MLP neurons of a small language model. Each row is named by its layer, matrix (up: input weights; down: output weights) and neuron, and shows model dimensions 0-127. Each number is 50 + 15 x the weight over its row's rms, rounded and kept within 0 to 99.
Before each neuron's rows, "fires before" lists the tokens most often just after its 100 highest values on Wikipedia text that the model never trained on; "fires after" lists the tokens most often just before its 100 highest values on Wikipedia text that the model never trained on.

fires before: "4", "6", "9", "1", "2"
fires after: ",", ".", "19", "6", "9", "5"
L10.up344:51 55 35 60 34 46 37 60 58 57 48 41 69 43 20 53 27 35 70 62 59 48 60 36 32 52 58 49 57 60 46 62 44 60 60 28 35 58 61 47 68 66 62 36 50 34 65 49 27 42 58 59 89 32 62 56 38 32 50 45 42 64 56 51 54 43 31 52 53 45 34 59 72 78 51 74 39 26 25 62 50 50 62 57 29 52 32 29 46 46 68 69 61 53 44 59 78 33 59 68 69 62 41 29 27 69 28 31 33 87 40 34 60 09 59 44 37 41 46 56 72 44 28 23 46 44 43 30
L10.down344:67 58 58 61 55 34 10 36 78 37 62 55 51 80 59 37 27 38 65 50 55 48 46 19 61 65 61 66 55 70 55 36 65 45 49 36 52 35 30 70 72 59 59 41 49 37 45 76 44 52 55 64 38 50 22 58 52 32 34 33 38 51 78 42 46 43 63 54 36 59 54 53 34 48 73 35 61 64 38 49 75 51 41 25 40 65 66 65 52 26 48 52 71 50 27 49 56 45 57 33 41 51 64 20 54 58 39 60 82 37 62 63 43 65 52 46 53 36 29 56 49 42 28 48 60 24 60 29

fires before: "9", "1", "8", "7", "2"
fires after: "19", "–", "18"
L11.up399:42 39 50 56 57 46 46 19 47 59 09 35 57 41 21 38 51 32 44 66 66 74 56 47 27 49 68 65 68 42 34 69 38 69 59 46 65 57 64 55 48 65 24 53 45 42 27 40 47 66 46 49 54 49 60 57 56 38 62 55 45 26 59 44 26 27 37 54 55 64 38 60 39 56 56 46 35 69 24 27 33 63 44 64 49 34 58 31 56 10 39 54 87 58 39 47 35 59 68 52 36 56 69 51 70 58 56 45 34 72 41 57 31 49 56 74 50 68 20 23 48 63 26 69 49 65 62 44
L11.down399:69 41 45 53 15 35 33 50 61 51 52 78 47 51 46 55 20 34 47 64 47 42 26 53 60 60 43 74 66 43 46 29 40 35 48 53 42 55 45 46 24 43 68 21 53 38 66 66 51 37 69 72 42 45 35 56 62 50 73 47 25 70 99 58 68 39 75 59 59 62 55 30 47 41 38 51 54 66 26 51 43 42 25 64 36 62 56 38 47 76 34 34 50 29 32 57 69 49 44 63 55 35 76 57 34 64 54 60 64 45 51 27 83 51 54 50 54 42 37 62 52 64 56 87 51 61 78 35

fires before: "1", "4", "3", "2", "5", "9"
fires after: " |", ",", " and", ":", " /"
L11.up97:29 68 58 71 49 61 52 68 59 77 52 53 51 45 14 32 31 23 77 70 55 51 47 67 48 48 83 85 47 55 42 63 44 60 24 23 51 58 69 42 49 28 23 30 71 39 55 73 34 52 73 50 24 63 47 47 74 59 54 17 38 37 57 42 38 34 23 62 39 52 31 62 54 54 62 48 55 47 61 45 68 40 68 53 60 53 50 51 40 43 44 68 37 58 59 36 71 59 83 56 51 49 41 24 42 62 33 54 70 56 54 20 57 41 62 43 46 35 33 57 38 43 45 64 16 29 44 39
L11.down97:39 47 50 65 35 71 47 50 32 54 36 99 52 47 43 45 30 44 54 62 58 38 45 62 68 50 83 46 63 43 45 47 27 53 15 49 52 57 58 29 56 45 25 65 39 02 62 64 48 69 45 51 74 42 55 43 46 50 56 29 44 52 93 60 46 45 59 73 32 40 42 51 68 74 44 48 70 53 62 45 35 47 53 41 35 56 40 10 38 66 49 58 40 52 54 58 48 61 59 59 48 40 61 41 36 13 47 44 38 68 23 62 47 60 48 39 35 47 37 42 60 64 51 56 50 61 39 49

fires before: "2", "3", "1", "0", "4", "en"
fires after: "|", " |", "am"
L11.up37:77 84 44 55 62 52 49 29 39 45 13 55 49 50 64 46 44 27 30 53 75 58 71 49 49 41 43 91 52 58 48 42 35 45 33 45 51 41 48 55 30 42 36 45 52 60 40 45 48 50 45 50 42 60 49 65 71 39 58 54 55 28 39 58 60 59 56 27 28 70 52 62 45 27 34 49 26 40 47 46 72 68 44 79 45 55 68 43 33 40 40 68 44 35 57 14 67 63 52 68 43 70 67 52 51 56 68 43 50 34 51 50 50 43 67 50 69 41 47 66 60 74 53 79 53 35 29 33
L11.down37:71 66 37 42 72 28 38 40 57 67 78 69 56 52 13 53 37 65 45 56 37 34 49 51 30 51 45 39 66 44 56 29 60 26 79 51 60 36 49 61 60 64 41 63 55 68 41 63 50 45 56 65 93 73 42 68 49 46 16 66 63 44 50 22 30 58 52 50 54 46 29 46 41 50 43 25 45 60 36 72 42 34 71 52 50 72 34 52 50 55 67 58 64 39 40 64 48 18 41 43 44 56 39 40 19 56 36 73 44 53 47 92 48 45 74 39 88 27 69 48 40 57 52 36 45 63 68 45

fires before: "u", "6", "4", "h", "1", "2"
fires after: "19", ",", " gr", " cont", " Gr"
L9.up128:59 09 51 74 45 56 47 77 59 33 50 45 71 50 44 38 43 50 41 65 65 51 24 48 61 37 46 54 56 47 29 49 62 36 42 38 66 33 49 55 55 68 38 44 30 64 81 64 43 42 74 36 89 51 59 64 55 50 49 50 55 45 46 49 07 32 55 57 31 51 36 40 80 58 56 57 74 63 52 54 24 39 52 55 31 48 22 40 33 45 63 49 41 82 56 54 36 70 42 62 51 55 50 35 25 64 25 47 46 54 50 68 54 47 51 50 38 28 33 75 32 60 43 54 48 49 48 70
L9.down128:59 74 51 53 43 37 23 57 75 46 12 35 34 70 45 70 50 41 29 27 49 45 19 54 49 49 54 33 46 30 50 71 34 61 26 32 41 57 42 21 60 99 67 31 49 36 52 34 58 64 61 58 48 61 53 82 68 47 45 36 35 58 33 65 66 54 46 65 35 35 40 57 49 80 44 46 42 41 30 53 43 50 41 47 47 64 61 74 56 44 45 33 80 48 34 43 77 43 68 43 66 48 37 67 66 71 55 41 53 48 62 45 49 47 44 62 60 53 32 49 60 35 47 34 59 53 77 42

fires before: ",", "),", ")", " –", " (", ".\n\n"
fires after: "8", "20", "6", "9", "7", "19"
L9.up554:57 19 33 74 51 42 36 49 56 78 48 60 36 31 34 48 40 65 88 70 68 56 48 59 30 65 50 43 68 53 37 69 49 63 35 15 31 55 86 40 52 44 33 56 56 50 49 39 48 48 36 79 65 45 45 43 56 45 58 31 68 43 60 46 50 28 12 63 68 39 40 61 44 52 53 44 29 44 36 52 46 53 53 64 40 46 51 52 70 45 66 52 68 75 50 54 61 74 40 62 29 35 56 37 67 55 50 25 65 67 70 47 53 19 43 57 49 37 33 57 54 48 35 42 36 48 34 36
L9.down554:62 28 56 62 44 60 11 74 56 41 59 45 40 52 46 32 34 49 52 74 69 25 36 48 39 56 42 43 56 77 49 46 25 28 49 29 64 69 43 51 57 58 57 64 71 51 66 35 27 62 65 33 48 22 63 31 61 36 47 44 41 41 53 51 69 24 40 65 44 47 50 46 67 42 85 43 33 65 45 45 73 59 49 53 45 52 41 26 56 49 58 73 65 62 38 52 45 55 42 69 83 65 50 25 10 41 37 44 51 55 45 25 28 44 66 36 26 62 23 49 58 43 50 45 56 59 66 61

fires before: ".", "6", "5", "9", "4", "1"
fires after: " ", ",", " was", "19", "6", "18"
L6.up151:51 11 57 88 62 28 51 86 56 56 44 52 44 31 22 36 42 45 81 41 47 35 55 62 33 68 62 75 70 73 46 32 59 61 46 50 41 88 52 65 46 51 49 45 48 46 24 72 49 47 67 44 62 75 48 88 74 69 60 28 52 46 80 49 23 39 51 47 63 22 46 62 53 65 52 54 66 40 35 56 46 41 75 57 11 51 50 51 55 47 54 50 47 54 57 20 55 38 53 60 46 30 47 44 63 37 30 29 32 60 24 46 82 39 69 49 56 40 25 57 44 41 48 38 40 64 36 48
L6.down151:60 34 35 48 47 68 41 49 37 49 35 66 48 50 47 33 27 75 41 46 74 42 38 45 60 65 15 48 30 60 80 57 50 68 36 48 55 42 84 19 26 60 54 71 59 62 65 62 38 42 41 62 57 42 60 31 10 63 61 19 49 39 76 72 77 60 53 77 51 53 36 40 72 56 61 65 60 41 36 37 47 77 46 49 59 82 17 62 46 42 61 37 47 51 66 59 41 60 33 50 63 38 61 63 40 51 58 36 75 30 59 65 75 40 57 47 38 31 55 61 54 33 67 56 52 32 56 58

fires before: "9", "8", "5", "7", "0"
fires after: "19", "6", "4", "3", "2"
L11.up411:65 48 50 46 45 56 38 58 74 59 39 69 60 67 42 43 64 32 68 44 43 47 51 61 53 41 55 76 70 39 19 81 45 49 48 39 50 32 29 58 48 34 36 38 55 22 37 48 56 42 59 55 79 40 53 71 76 38 25 27 59 23 65 56 43 45 59 49 36 49 55 57 46 42 48 54 44 80 59 57 34 61 62 66 12 71 43 37 46 45 49 66 46 66 51 47 52 66 75 62 52 35 31 54 72 36 28 41 59 51 42 63 70 04 73 58 46 59 44 60 63 60 48 47 38 68 43 31
L11.down411:43 59 43 45 40 57 13 56 46 48 35 99 52 87 39 43 50 63 75 37 61 44 20 44 40 39 75 45 48 63 55 43 43 44 29 47 62 27 49 45 51 58 30 44 49 02 43 45 38 40 42 60 68 40 44 44 43 58 70 45 50 60 99 46 49 56 45 79 65 56 45 36 34 50 44 40 49 60 68 54 62 65 52 40 33 60 67 23 53 48 48 55 35 52 57 52 60 53 67 50 56 50 56 49 51 48 57 47 68 50 54 52 61 49 51 47 59 48 45 46 59 37 59 53 55 47 57 45

fires before: " the", " ", " a"
fires after: ".", ".\n\n", "\n\n", "===\n", "==\n"
L6.up435:58 35 54 69 39 74 42 34 48 55 51 40 51 57 57 90 56 35 22 61 52 37 22 48 62 50 25 68 53 55 23 66 49 66 46 25 29 46 52 38 51 57 51 39 51 65 59 53 66 66 17 58 78 51 42 88 80 57 53 36 48 37 61 39 54 51 59 21 67 44 57 70 33 49 46 44 77 45 50 57 24 66 41 77 55 39 34 50 47 43 71 13 54 57 39 54 42 57 68 40 63 47 31 55 56 58 48 33 51 62 20 47 47 42 35 50 35 70 52 59 79 54 45 20 35 28 53 65
L6.down435:67 61 46 27 53 40 65 74 46 22 46 53 10 61 78 69 39 46 49 59 46 21 37 80 17 49 40 43 33 63 81 31 63 67 25 29 56 58 35 38 50 64 60 56 42 45 32 45 36 47 57 58 55 52 34 48 38 11 17 51 39 67 36 30 59 82 56 31 44 66 54 39 52 72 45 60 42 80 55 23 61 80 54 45 31 52 49 57 65 63 67 37 47 46 40 32 41 45 75 58 55 50 66 47 40 54 51 74 57 46 63 60 60 51 51 33 55 71 56 51 68 70 54 32 25 31 68 60

fires before: "0", "1", "2", "en", "3"
fires after: " |", "0", "am", "2"
L10.up231:50 66 63 75 55 55 43 34 11 31 40 02 49 44 38 29 72 51 54 55 31 52 55 46 76 58 47 68 37 52 26 48 50 65 68 34 39 43 52 35 54 21 37 63 45 49 66 64 47 83 48 56 56 44 37 54 69 14 38 50 57 43 24 64 58 55 40 51 51 22 37 72 48 43 29 64 65 76 49 37 49 29 25 70 58 49 34 61 36 45 54 39 41 71 38 54 63 59 58 28 73 45 47 63 55 61 46 51 67 61 68 42 44 80 61 50 71 36 45 55 40 54 54 86 61 47 36 30
L10.down231:64 28 50 92 55 45 42 67 43 75 61 48 40 76 70 53 56 35 48 34 45 22 64 56 31 48 49 40 62 42 33 52 49 27 40 49 27 45 45 79 45 78 43 17 58 40 46 58 72 22 68 65 61 70 22 76 57 36 43 59 31 53 69 67 47 67 36 23 60 47 65 35 32 37 80 48 52 27 40 59 53 47 71 60 50 63 27 34 56 31 54 65 75 43 42 32 66 20 44 59 36 41 37 61 71 58 44 40 72 65 47 53 54 44 20 64 48 46 42 51 50 42 62 40 41 36 41 39

fires before: "19", "20", "1", "18", " |", "7"
fires after: "|", "-", " |", ":", ","
L4.up235:50 52 65 36 44 46 55 32 64 57 70 58 51 33 47 52 26 37 47 32 43 57 59 64 46 11 81 70 67 41 46 61 36 60 42 24 30 21 47 21 70 41 56 47 47 19 42 76 62 41 71 49 71 73 50 75 78 61 58 19 83 29 66 31 58 47 54 45 27 51 32 42 55 46 58 62 60 26 53 59 36 37 60 71 49 53 54 48 44 23 42 64 48 64 47 10 49 61 53 54 78 39 21 39 50 46 50 29 38 46 11 55 39 32 23 52 47 70 63 59 44 58 49 48 47 64 47 40
L4.down235:52 48 29 27 30 36 60 48 39 37 54 97 39 66 40 14 45 79 46 37 66 30 36 69 51 37 61 37 42 45 55 31 48 57 39 41 77 42 56 46 40 49 43 61 33 39 62 63 64 47 49 69 74 57 36 20 41 62 52 55 54 46 61 54 55 27 79 69 57 55 48 39 38 38 64 22 58 62 73 57 39 52 43 57 56 79 71 78 55 38 48 64 12 69 52 32 49 45 52 50 35 38 83 36 28 26 50 46 58 40 59 56 60 48 78 44 51 63 61 42 54 38 52 68 67 22 66 52

fires before: "ord", "al", "re", "ial", "ond", "ies"
fires after: " R", " S", "old", " Sp", " T", ","
L4.up175:66 52 51 58 46 56 28 47 47 43 53 23 39 42 37 56 88 56 73 42 34 79 46 63 88 30 78 55 35 37 47 75 65 80 49 31 56 66 82 71 38 44 29 40 60 49 58 47 50 25 22 46 50 22 58 40 47 36 51 50 68 46 43 51 24 67 35 56 53 16 53 71 34 60 41 46 27 09 38 63 45 46 64 65 51 57 47 46 28 46 28 51 71 68 54 22 35 50 51 33 52 43 52 51 33 49 63 26 27 50 44 42 32 66 38 58 40 74 62 55 68 53 72 63 43 39 49 43
L4.down175:73 78 39 26 61 35 77 87 59 48 56 61 57 40 41 49 75 62 57 41 51 56 50 75 53 68 56 30 50 06 57 38 76 67 37 33 62 78 81 59 63 16 48 00 39 46 49 30 26 69 43 49 55 31 55 58 51 45 64 69 54 66 33 71 65 30 17 34 61 32 47 27 59 43 79 54 49 68 30 43 55 38 39 65 39 29 54 23 62 59 25 53 42 43 60 49 50 47 29 51 47 66 30 51 42 65 76 54 38 48 40 59 58 73 49 50 38 64 34 45 29 64 62 55 54 39 52 39

fires before: "o", "0", "e", "1", "k"
fires after: " |", "or", " D", " ", "ar", "ia"
L11.up572:61 49 70 89 39 49 52 10 35 47 60 29 43 47 32 61 42 57 55 37 29 76 42 86 51 39 37 42 33 23 52 56 57 65 50 40 22 49 41 57 21 49 60 29 79 64 54 64 18 75 46 72 83 71 48 55 65 45 55 36 83 33 60 54 48 48 38 57 54 58 51 77 51 43 41 34 55 57 52 43 32 45 40 38 67 42 32 54 67 92 45 49 51 64 45 55 42 32 32 64 47 25 61 68 54 43 47 26 37 64 62 70 37 56 54 57 44 59 53 61 40 69 60 93 43 38 18 54
L11.down572:40 82 83 34 31 33 42 54 47 48 52 35 35 30 35 55 52 54 33 50 56 26 46 09 63 55 79 74 56 62 39 52 36 20 65 45 60 36 52 35 50 36 20 58 58 49 32 55 44 54 50 32 38 57 49 49 47 34 32 37 48 65 45 56 69 76 62 69 43 61 62 47 72 23 39 86 52 37 52 62 64 22 53 59 32 86 29 62 33 45 72 79 41 55 55 43 56 69 72 51 53 58 50 40 33 84 63 41 47 61 65 40 64 33 62 51 62 62 60 33 27 62 50 46 60 31 65 43

fires before: "5", "6", "7", "3", "9", "2"
fires after: " ", "19", ".", ",", "–"
L11.up593:37 41 58 47 55 64 26 70 53 35 57 54 68 54 37 26 30 38 68 44 50 52 52 70 36 73 32 70 54 26 46 49 29 48 48 43 58 36 67 48 63 65 33 52 61 49 58 61 23 43 51 56 85 38 55 67 25 46 85 51 66 60 52 55 44 38 51 55 43 72 42 47 68 88 43 28 51 51 25 70 50 51 68 55 38 47 54 41 68 53 26 65 62 51 43 56 56 51 73 93 55 50 59 51 58 37 33 29 72 70 23 50 50 44 81 70 47 54 49 80 63 31 31 48 45 65 32 34
L11.down593:38 35 51 57 64 37 09 55 32 45 55 96 45 50 40 17 18 56 56 23 50 60 64 41 60 53 55 46 58 64 41 56 66 43 23 42 53 57 63 45 58 64 45 55 37 43 37 45 48 40 49 64 51 54 48 57 56 53 47 39 39 55 99 56 46 41 48 62 62 64 57 34 60 25 49 30 43 51 39 47 41 75 56 48 51 69 40 49 38 55 73 66 22 48 71 41 61 48 35 51 44 39 58 47 52 66 53 57 93 40 53 58 58 46 78 50 49 50 59 51 62 42 53 43 34 43 65 65

fires before: "19", "20", "18", "ord"
fires after: " in", " In", "In"
L7.up68:40 33 65 43 75 53 45 52 34 51 37 55 75 44 43 26 32 33 29 52 65 44 37 74 23 37 66 55 59 21 34 78 53 77 52 36 42 40 48 62 45 32 66 62 71 30 38 53 53 61 56 36 36 59 49 53 48 58 74 47 71 37 67 55 48 33 47 67 39 68 53 56 53 60 59 23 78 35 61 68 17 54 50 49 47 41 35 28 47 10 34 41 50 44 54 38 45 64 58 72 33 43 31 62 48 60 63 37 52 86 27 49 18 30 47 61 52 63 40 30 48 55 31 44 31 61 44 69
L7.down68:42 30 40 28 61 44 51 68 25 51 39 82 46 36 43 54 66 49 54 33 65 55 63 45 70 39 59 36 62 58 48 33 46 28 37 66 39 49 28 18 15 53 49 56 45 55 57 47 51 62 71 71 32 47 44 29 53 66 30 26 32 61 80 56 72 36 58 66 56 23 54 44 15 53 60 53 49 40 45 34 62 58 54 44 81 44 68 65 41 83 60 62 24 26 63 58 55 38 39 75 46 55 66 66 46 65 62 70 53 31 77 75 63 57 58 23 74 52 45 64 37 27 40 57 69 56 46 48

fires before: "6", "1", "9", "5", "4", "2"
fires after: ",", "19", "18", "5", "8"
L10.up568:56 33 44 53 59 71 41 55 60 50 51 54 67 48 28 61 68 60 47 77 71 51 49 57 62 87 46 32 97 34 34 76 45 49 48 30 51 57 63 52 44 50 57 36 51 52 55 58 25 32 68 35 53 45 35 48 61 41 85 44 27 46 57 48 59 00 66 47 30 44 47 50 74 49 58 50 69 34 38 79 27 46 60 59 39 31 28 31 49 40 41 65 67 33 59 14 61 52 38 70 67 55 45 43 45 43 61 32 48 60 35 53 87 32 58 58 38 51 44 51 32 41 22 65 32 47 52 37
L10.down568:41 53 69 29 54 48 28 56 56 35 49 70 37 50 48 33 32 26 66 58 69 34 74 40 49 61 73 44 34 56 50 51 36 41 50 60 95 61 50 54 53 38 65 34 67 19 50 48 68 90 53 46 58 56 64 66 40 57 48 41 49 39 67 43 35 39 59 73 42 31 43 46 81 31 50 41 53 84 36 58 35 57 46 37 66 68 49 32 53 44 22 77 52 19 18 59 64 46 59 60 47 37 66 38 62 34 23 51 55 38 64 74 39 71 41 60 47 73 38 63 44 42 49 59 38 50 61 32

fires before: "19", " ", "20", "18", "ional"
fires after: "b", "orn", " March", " December"
L7.up274:32 36 58 58 49 49 40 65 55 48 63 43 67 48 43 29 51 70 54 54 47 55 36 63 43 24 58 61 38 50 31 66 42 75 43 41 35 55 64 35 49 37 82 58 64 30 55 69 55 71 49 51 61 60 48 58 44 55 93 40 42 30 63 52 62 65 51 43 24 64 54 39 51 52 50 79 75 57 41 60 32 42 46 71 51 34 32 44 81 72 52 63 72 55 24 58 53 49 36 76 70 43 33 40 51 43 46 12 49 66 14 49 00 28 55 52 72 63 43 40 53 23 45 26 50 46 45 46
L7.down274:36 38 26 83 32 72 15 48 55 50 46 75 75 69 52 50 27 58 66 47 51 18 27 34 53 52 29 43 52 39 32 53 52 80 05 60 21 51 66 53 52 60 59 54 55 48 37 32 28 50 59 59 58 49 39 47 63 36 63 60 41 47 94 61 52 45 40 39 43 42 37 37 54 62 54 60 72 50 19 65 52 33 44 55 42 64 45 39 57 51 54 53 62 56 75 40 55 43 75 80 62 47 67 41 83 43 16 77 60 52 42 60 69 43 59 37 54 27 36 60 52 19 49 53 56 44 51 58

fires before: " |", ".", "9", "7", "4", "–"
fires after: " ", "–", "19", " ("
L4.up169:30 59 60 45 41 75 41 72 45 54 32 57 70 47 42 29 26 42 46 51 51 41 58 63 41 48 73 56 43 49 51 67 45 37 43 25 56 31 36 47 67 51 45 62 46 51 43 60 41 52 63 52 94 46 32 61 60 56 83 55 55 53 58 24 49 41 60 54 42 21 29 80 73 43 39 70 45 59 40 63 55 57 78 59 36 51 33 56 54 40 56 73 61 48 66 25 66 70 59 63 38 32 63 29 35 55 07 63 33 46 49 64 38 56 62 55 21 35 26 49 49 24 33 69 47 53 52 43
L4.down169:39 60 58 49 46 44 35 36 10 44 47 93 48 75 28 20 47 44 56 28 89 30 54 24 22 38 27 46 64 42 72 60 57 60 33 36 70 45 57 48 32 54 42 20 46 61 53 60 55 38 65 71 67 60 57 44 26 67 57 53 32 58 58 53 47 48 71 73 44 74 64 40 46 57 62 36 42 40 70 34 47 55 58 40 64 52 71 76 51 51 35 67 25 35 52 42 40 41 44 45 36 53 21 49 39 37 69 45 57 54 50 73 76 48 58 28 62 39 63 53 49 34 49 53 57 52 73 46

fires before: "4", "3", "5", "6", "8", "7"
fires after: " ", "0", "2", "1", "7", "6"
L4.up83:24 61 51 52 31 48 43 55 76 34 53 70 48 34 29 36 13 48 72 45 39 24 73 54 28 63 54 40 40 47 65 49 29 36 61 48 64 08 56 35 77 58 28 62 53 45 13 62 49 66 62 60 77 66 35 78 84 20 52 53 64 55 34 38 54 31 56 59 40 72 46 44 64 47 56 44 40 19 42 60 58 58 43 56 48 47 62 55 89 49 76 58 52 62 56 74 55 66 52 62 38 54 57 42 58 76 60 56 46 75 61 65 40 41 41 47 36 34 26 39 36 57 40 35 48 78 48 48
L4.down83:58 64 64 65 47 52 56 58 73 52 53 61 36 60 60 33 57 21 24 32 22 50 32 55 36 41 57 19 30 75 52 42 55 46 44 41 47 39 45 83 29 57 67 32 49 25 51 72 38 55 27 38 62 50 63 64 40 24 46 77 68 54 46 69 55 52 41 48 44 36 56 38 52 58 74 67 43 44 28 56 67 45 51 31 47 55 28 59 63 70 46 45 61 36 75 24 41 46 52 42 67 45 33 71 61 77 48 47 52 57 62 44 26 81 53 56 16 55 70 67 55 42 37 78 89 73 43 38

fires before: "k", "il", "ild", " on", "ish", "ound"
fires after: " B", " b", "ack", " was", "%"
L6.up30:43 51 51 51 12 39 50 86 63 49 45 55 67 55 56 63 50 70 77 49 08 63 44 75 64 70 46 78 50 66 69 60 64 85 76 39 51 57 50 71 53 24 49 37 36 55 44 50 49 42 24 41 68 58 51 64 42 58 56 33 79 49 52 60 56 34 19 46 67 35 40 32 32 34 39 59 35 25 36 41 76 38 37 70 45 42 29 33 66 72 51 37 68 30 64 45 66 22 45 39 36 20 68 71 46 40 39 60 49 59 61 30 45 73 61 54 44 52 49 58 69 49 59 35 48 47 65 36
L6.down30:64 60 48 42 49 50 67 60 63 71 73 77 28 37 40 39 14 68 44 30 80 38 22 52 44 69 56 33 65 50 67 60 83 70 31 47 56 71 47 59 55 42 66 43 51 36 42 52 59 56 56 44 60 21 54 51 70 52 67 33 56 16 01 64 29 29 47 61 60 50 42 39 14 41 39 69 52 35 58 47 39 31 43 77 44 40 46 45 85 39 28 48 60 33 33 55 39 38 41 63 55 56 18 57 48 51 52 39 46 56 58 46 53 57 49 21 53 32 43 71 40 60 82 44 39 57 55 50

fires before: ":", " |", "–", "k", " m", " ("
fires after: "20", " U", " ro", " Count", "3"
L7.up609:43 56 42 61 56 82 36 09 54 39 31 64 64 81 46 62 37 64 57 40 32 52 84 51 72 16 39 55 60 40 20 51 65 38 56 49 24 43 39 58 54 67 48 61 38 45 47 26 54 23 54 56 48 61 58 57 60 28 50 60 50 42 39 49 34 30 46 36 37 54 43 33 69 49 44 63 32 71 37 41 45 70 52 67 51 35 64 43 52 39 55 49 64 39 42 43 44 60 47 52 74 56 61 54 92 36 73 37 78 50 32 52 30 28 37 63 55 51 32 46 76 44 44 35 52 35 49 64
L7.down609:36 48 50 40 50 67 46 74 55 68 64 79 56 52 60 61 56 40 42 41 57 46 62 39 62 61 50 48 48 39 41 56 74 35 57 62 91 46 67 60 63 48 28 57 42 69 70 77 58 62 48 59 84 30 41 37 50 75 46 60 51 49 38 30 41 72 30 52 43 20 43 45 37 41 70 51 58 66 57 45 32 62 32 31 65 39 34 68 31 39 24 63 40 64 33 52 45 85 50 53 52 27 70 46 06 48 53 04 51 53 58 67 40 58 54 24 60 42 55 44 34 37 46 61 62 43 60 48

fires before: "ond", "ur", "ure", "re", "ial", "s"
fires after: " c", " the", " S", " f", " a", "p"
L10.up33:53 30 39 52 36 73 27 79 41 65 18 36 63 37 42 49 37 39 40 65 37 49 40 64 56 40 48 49 57 44 30 69 61 99 35 52 48 36 45 43 46 58 29 56 33 58 47 33 52 59 47 62 67 43 67 59 60 56 59 55 32 72 42 40 34 38 36 37 29 37 43 50 93 38 45 55 48 63 35 62 35 58 38 53 52 26 48 57 53 52 55 49 69 88 61 45 31 50 55 24 38 83 70 47 60 54 56 44 12 74 39 60 54 52 37 54 63 54 67 59 68 39 74 55 28 64 48 32
L10.down33:44 64 46 41 33 15 66 59 42 43 36 38 34 34 81 44 58 49 47 66 70 25 56 72 62 43 56 56 50 63 48 54 69 55 39 46 46 52 62 36 46 52 68 59 46 35 58 32 54 67 36 53 62 39 38 45 16 94 72 34 41 43 47 26 72 66 67 58 30 27 50 27 30 57 66 45 63 63 50 41 36 72 46 60 32 63 75 50 56 35 47 42 13 25 49 40 42 60 38 64 52 59 57 44 54 64 40 56 62 47 67 33 44 40 83 55 50 32 26 28 63 49 25 80 28 64 51 41

fires before: "3", "5", "1", "6", "2"
fires after: "19", " Con"
L9.up143:55 58 64 57 67 66 48 63 50 46 29 44 57 42 58 30 46 44 45 45 57 34 17 47 52 45 40 49 59 37 35 57 73 99 41 31 51 47 57 79 21 68 33 64 31 50 28 51 47 46 42 41 79 39 61 70 49 24 51 50 41 49 56 47 58 52 50 31 64 90 52 64 43 77 41 59 70 51 40 54 42 40 44 48 28 48 23 66 53 52 39 26 70 41 51 71 55 52 57 35 62 66 84 57 40 64 34 41 41 44 29 61 51 39 46 49 71 41 43 42 68 66 31 22 42 78 46 59
L9.down143:48 27 36 36 44 26 47 50 34 35 58 62 11 47 46 46 33 65 53 44 53 54 64 60 46 51 60 52 83 40 36 57 49 43 18 47 25 86 75 42 56 73 54 21 20 39 61 59 65 54 47 42 49 70 78 50 54 46 47 56 36 50 74 38 51 30 33 60 50 27 46 65 45 48 71 50 68 88 57 49 63 80 60 61 67 41 72 72 27 20 43 78 58 30 37 41 23 47 41 36 54 59 73 58 31 44 57 47 57 19 42 65 65 25 44 72 52 26 55 51 42 41 42 60 54 55 60 40